MLP neurons of a small language model. Each row is named by its layer, matrix (up: input weights) and neuron, and shows model dimensions 160-319. Each number is 500 + 40 x the weight over its row's rms, rounded and kept within 0 to 999. Numbers have three digits each.
A block is one neuron, or neurons of one layer that tend to fire together. Before each block is what it responds to, as a language model described it from the Wikipedia text at the highest values.

Responds to: Word-opening pieces like M, m, Al, al that begin a longer word, e.g. M|ore, M|aine, al|so, m|arriage, often in lists and tables.
L6.up10:547436434518518529486559533448473524499539547496519461556473440483565486518452488524523514494444400456472541533457478491496498460501530497516513578524500473499528443487471512494426494563504472428520494518490557479417513525482474384512496455485561501494485541479474490501552501479479518481502515513500427586409594444495544505445544480521511487541500494482446489454549519510468463543551528498565525516504453477458508506533488546492486512482478534415488518519504465485419544546485405
L6.up585:511569498502481411535513485563530480498524532453450506551514517486522562509513492482473465454477456537486528498542508581519548512405506468484468452448489491473511471498503545497545480504488475482482501464522541520499504456400580495541531487513523517469463574509447462419520568456440485513519476477504555467503501529459570507447434492530452471571513482486437544531379515528481479542481522545482491444591500503498480510481525488533551551476476467465450532393436485516558478517564468
L6.up604:435532487573489452494499490464500508560535530519525509559485502578584490503516459506555471488546496471466506572522561490468523438482464518614473485533584499516477531474529563495534470426426479548463465502420523466481482502512498520540458504525481430458492436498463496604574483511568497485519473520447540489486542384475527475493404566507503537508454452554626442507533514474530491417446511458453517460529528498521551516513553540527493439463513524511500525572531471581475531531508487
L6.up973:545538520550571480529536512477530510479468466497548490480444438455533506528542475467484526562514429478549513489428502445384564545526515471497518503510419499496495516441559473461442517424504498521456522518486556454521564548452480505521501535512513517516537522569587452465464497474526571584598515472522480514415472535509574535492517528519505525539439566538489529451474523497517535479439431491472529541501494545577553430474562472595549505523491512498551513478525455540498508507527487
L6.up1052:510514513512507466534509552428467486454453519432469444520512505454547539485525516468477500458406456448477540522508527537531525457425541481554478510500527529548540474420498530513490521571456481592521488514545515487555547500430409457498506519475473504446503501434441469570542511500506510548422520509515457483403476473417515530485556535540537464532505492410517537471500480491556546514468418504590470488497515502543406471496430436518451474524450583453491520516558445544459517475520462
L6.up1086:577515472565428426450518506519503474620506481499434525561434506481458570478553518555572507527422465460507508476527555534471525537511552489489565499441473532551442484520456518443459492410493474537476579503505588519524495431451493483514513482498426535437505501456488509432476527552548503492475480434444469499457497477445491540504531506500597495519488485490474560508453548532507441489435459469492490520536419480505489444493516522543444485506536476485479537501474531524537541501512508
L6.up1097:533488491587449482509499510482451497518507521470495470491507525516494477489487573466473487534478530503504517557550433506538510449522455548471518511520533517582532297420479456416516485542472566522497487483525559525574552517479470446500499504474616433514480471505483453515553467547441445464554478570513434473475476430514522450501478474488503453478496456467484497528428471487488488499477442480562541452490495510481510445509477503483535537538517501476493438546445506560512519508400523
L6.up1183:523577462522443530490519502514457503530487475515478495537544525469502558521586525458491452470386436583526561548466497483458478481474476518534483505479514502511561505519529574481538461510472473480393465595444571457560518498490480466531472553502484612482515529502458459532438491501494441481511545456495481455533534501483465481524503486561452495495574426499474515473455541533460440513507481546486537518524488522462481555547498509514550601543514512489438511482471509499528486470516447

Responds to: Short second pieces of split words, often m or r after an opening like Car, C or Cl, as in Car-m-el, C-inem-a, Cl-osed; sometimes line breaks right after section headings.
L4.up1144:446567523476514512568524485535478487510489506467510527503534432438461458538528459524417483465437547475528407486521568469519528496498582534476518469498495491415397505540467538548536590537454524402468538433469486553445449474472543487484534487483511545523540470488493485487526539479570556473513462501494496454520542454476527508565526513563484427489519519460444538511571489492511540574478546477499516502474501437444497494535433490488520527553447528502549448498479551529449529535499484

Responds to: Apostrophes in possessives and contractions (Rio's, hasn't, Women's), plus word-initial "sh" pieces like short, shock, shown, shutout.
L5.up137:505506511518499509507521607563511490518470481529543520470418544471493476458562508462583484551515557462450474613497496560453488550553497463492512512489557567533572497496516511497546532539550476490509513466476531512477497463485490453526513520519519508479518510502453457495496528506470474436529527504488540546501505480531583456502551522513509477516512506458488564514546571546444513559542434437497454557551568533506504590567510547538453484513543522469547550486602501491530471521510545
L5.up151:537470529537519519494527575514503627463581532477428462567495536464492533485579524484562498454545431493482572496470521492485519477421523491520540439547465445570582459548466502554552567484525501496522516535412492436504520489479489441489517486447483431554484573528507506480468449469487501470504542494502568490438465544496451464575549444455512505546535492478418569489525496546508533555481466528501541467526552511540468529488543501474549507485543523532491492529441530469518441454521550
L5.up301:531495470575490565510492559543496513513482590553493583470598508521444519520469517435564435571431523516486477504550494424477612462504483532564493496535438526478479519517516505540525577430400557493520513523475485490452585502579457486527544478488483548551513517449451542546509502491504414491558495550529473482433561509471501476623523483480491477525559552538505501503487452503537528506491460529466551533529521440518491485517489434456503509495485530493503526469529531555542508580548504
L5.up409:564561491535533440524546526545537526448496578529539536529453523512564480509449494476552464519500496489505485586451484518515552518545447476554483545465486512540475446527520503521550489567487483432548471487525496478506505490498503516439419491437499466466557464440533533521461493523508404507492468483519530500483526499506504518512485492551496453453459386420554529466441521489516474496484465492493514427544454512512501449463497528518487554519485522471564536451495567506470463583473492
L5.up538:498514549442511496484461527528478533504514521428487535509547471509579520485527534506543524487448578475485507492512509504429512473595478452479471510561530570438471539490470525527565572433479463553456485468485502506476434528521488535485487485540506585526541496449473486530484525530491484505497514470507420507597561529504494472563589513442499466543472460486562547539520536462575501468486493544525572539489524526518458520572485465575506527568473475488453536545581594452519541492526612
L5.up680:585520484519466530509542501510534449512529453517504563542497522545501502473506526498618494512485456477538567456538459534484507556526502535440500560423504563562415459537519508494518473524511486484518596513474499506486460424520516474559462438567488465487467560520511493414498543515479446408502532484482472533489541538504499441553556490523429466499465509470524506571451535461507537542520508533549463489527537461461534486586484408489491454502456517480511526468498511513454559441532480
L5.up756:444460473523549459446475541546489474527510494578490481534497480450520515452519517529508514488454490469476452507515419507474511487555546495511513562594488509468457512502434559532449489492447488504507555473494525529548499547472522511593543485566531501534477519448527520457497584512527538542513482539525475498511514456567502486580534551535486521549482562538499509429505586466523534488564475563502499473526527543500485535498517459530474490481504519484413478515533503552426522486533493
L5.up1062:529518550462522468542549547500508506469488474521470529491513500484540543532548495492499460489443515507518402526535449489493532445497549474521467478534510466465527499540509548450513486523477465533500487454444491525488498402486570509482527485510543492469472489472625510550534571462461486435453562472570566597562553518473517539491468490511537441510530513519506604499607471511470484546452517531433450452491502526531507525528600466528517476527483492493494537472533529462541468549548446

Responds to: Mostly the apostrophe in possessives and contractions, right after a name or noun, as in Stallone's, club's, weren't, followed by s or t; also "than" in "more than".
L4.up632:493532527528488456516487563511487537479583540469511486449521504536501493409498488505531462448545545482461472534501500439454505510427501506553491541523441556456493518547574559547500571443458542526459525487497532494461528473518575503567513521459482494524482532548475479505546440534522463516435493484499496508491459514460480457526419589440488467498519492485493500523531491500518438572487462464419600553471510450541559451499504473487481458486525533528472588515506535507490525491467520

Responds to: A lone "m"/"M" piece opening a word, often after a hyphen, as in then-mayor, late-model, five-masted, lower-middle, a.m.
L5.up111:557551490513535589513506497474492494589499437481548486554498509557523561460546508548486475386460518506472522455541506525544507467524414481532555509480503509472488473490498526506536543487474559496508506477536570526506515457560546520449510535538495564468456492507510382545509580517492504560464545534493462507463509451419468529495576528462494483515591520483525529463510529452514558525471492424449472567471502459524519560526484518580474604508474499510503518553546537519454526506505466
L5.up191:426468512533518542528459499512473543501441566474517462525432486569502541483513473496505521538523548505468494525439501483476605494597529460535469450524476520494453424543464469512432511486474435501465591498472556494462554512541532453484403460575539495569506501498564570446519459602413562488402476492539438545439509472495501469567469510509518521499516461543446570444500456457510506522518493559567512480499497457519507519491489561544575575542481477419476494537502519496457481476487479
L5.up243:474504525495468487467556532495499541484495512505545437553431537504438475441445510548490483478527495546550524395580605484496450555511541462593528504444489505526513492405553559554493553486513471526474485468559533540456533519422464479521449495529488485516445562531494479597522459529485525586492550480550489498447506400518448483548517502563560518457466585549514521507429507476475564488496531501481501522446483475502499531465477507577480507509540539491523464584485544514518557521556466
L5.up516:520511520539496453503565500495526473573460522493419531465437485466504475504577525548537420471648488428466491457562500464413549540553452458454552483571515477526483508474514498543472433543533456482448544510501565521484453481505530519431568469500432454552447524530470488499527487498558495515487516520489484476491465539503544477514508492556539438485520513526454555496482461488516486494526494515522590561487496426505497552532469491522463456450428531436519513504375428478468486552527477
L5.up540:459528546441505490492414553454494544497476477560469481556431568433483485478517599488480530480513498521526491570573528500421525527496512488542473472514487534492511481459471518548605583540505536545514491393450550482495493500475501468565514518508520459448475429501556461585491512563462453579540524488420426475531489467514517501453518515575546458523434487516482552438481533538522452529451453469476510505462481509481484516479538462468495490494517472485491463463481517525482553531554464
L5.up1100:483513494506524519538499529552553563547524554573402579455544501506466484552512554464521461497530463470554517446526500466475497512528537527510567493467480648568524451459488543581487515525478473485512480566517536554450494470594495538499483505503492547536479505456542504479486506420529533410547492489524524606465390531506495535519539545539476458500443433593433515416439512444492496523585507488442545489517532584547426545489507539498516523418627490461522502571422457493499516554502471
L5.up1175:456498481502519549472497562492481475533482488551508506518510525471538523517505448519546442526534441464499490544477564460540533500556561454447523519480411530550509556494445478514544528490535510512463579552474513561505593520595470506544532517507477492511496519579453559543493471497558571445493470451526453452534521518532543453476490460539468497544545469543488494522485487485470522500513522572492518470490527487563504496491561463521460553498595506442558477544559472456521473532488460
L5.up1260:566573580453505483530522551477508467492452454461496502542530548501501525497502497569459509487395516503527519468555577527497504492453495501552468553504566488482496464588460532515564476536544489528554460508485534543458488507513508498514501577473538546486502515567529449496508582490487556518521522432497438412485476460546479523526560530495464542504537457531517544464500511566563545489385532464533534490442562502525540514518521545452464542481508492454529531543534556578494549525536562

Responds to: The apostrophe of a possessive 's after a person's name or a noun like band or team (Rocky's, the band's, Ciccone's), plus a few stray word-initial pieces such as W or h.
L6.up9:583526553525542512465568506469424452463511452512499595497462530486588510486533517449481465483557474468512477470522494506515539433530494474483429550557592510507481447505450469503494513516548465498591512520528498531493531415513488506517522514594536492465505502453492417501508513478490517474454531473458452511542425584535429477516518528505430540439525493459569564528591519499460489514507444498494538455528454498457496573568478414500462512509478434482483498457490537564488493562471578
L6.up247:562445468464494512502616431564553548542508495535443535508524485499481498467601454540503443430486526480525547470474538430491502515488499527441514492461589488423489566460492515503553520556481532505475499462457493509548472449532530528551421471513487476465464505487489439523525465526496535535497533438459486581546405523511498533596414464465467468402492486405491533478487507546437522468457502536502502468501524472504417503537544442464541497526483465466471549457556452540546514436473534
L6.up307:539527506472474490487439525551435532453471572544504527400533465495520464443464507466514464504510495490526502554567478382539506522466483432562473485494596545540449509590469470542482504514502434483511490504483451521530514510536543499533515530586495539438431496517592503478545449557548551405437535537517475461503562465473436471471454572423486494507499458548474462518431486502527491524533514476450517552473519529554512591524537513465483456545503491391474488553473465577472512486559441
L6.up384:522539400444477523517447539520474497468538529520517498469462555550585553484474500506453490436394485452535448522505497556480504419449434507521478489568528541445502549518455446498580512521493423512574477474525558431457551529484463460509442401485479507436492556484541435482530564427456485507417473508499466522489517529543502498523500505501510452476500496547434505432476553505484474502514532531531515463473450542532512474533573470473553499505524501497563555506501520473514483477508430
L6.up590:499542559574435433477523556463495491517489539494519582492493446501471510494552478483537427424528545557452466510545481512451532469567416371403513459469472470545494512530493467593531419462445510494505433565551420567504508493568525486525541533532471469448474515512506629481521546478554523482452473478478466501521525499598500550512513557534531482542524560562512514495506529508515471556528536531551545484517489474534540479513530454493526545520465477528501561476530497501460494484529528
L6.up853:444557521513514498515535537505539472533560509528513459572493504469469474484541516482478529522495411530541508532548488505557494503519417536455543519465520507563537507504486509471497466598566550548517516556461442546498446507464462508541397560460487454528539440544573491501470494525560501449488485547447516516467485495557498454536462460508502497487549481453618525437436465502557553509462510507498506498452538487545561500515472406480490545512424509508477459564478536469498449470587446
L6.up1266:613510492476464479536545481459481571585539501507493465463434573480514486522496454417530515520495476519464403486528427513443535486473440420535519559506531511501479482512406449491458505459539509495491513427488441476538483437542504515500530462503481505470499525512521418491473489411494474545415532471447533480451484526527507475533499464420476521476483498541458476499494453458495544411505493499525442505508410545476396517558482529463427553505415568478494519483513435475446516497493537
L6.up1276:483530466528491494498543536583571547481526461514535485518495493534439551527522559523518471540480555553517514481511523528512517483536470479564536501530528500461508457531520495544480518512493523550511516474458472519485432469520495470496501569542499423538548503538476390551490425522551503528495539462466504535450562530591525456529468601427524540504494504538483512471566502502480528546488485559439530499563489570555472612502521487499526512533569529514525560492440521509510525548511488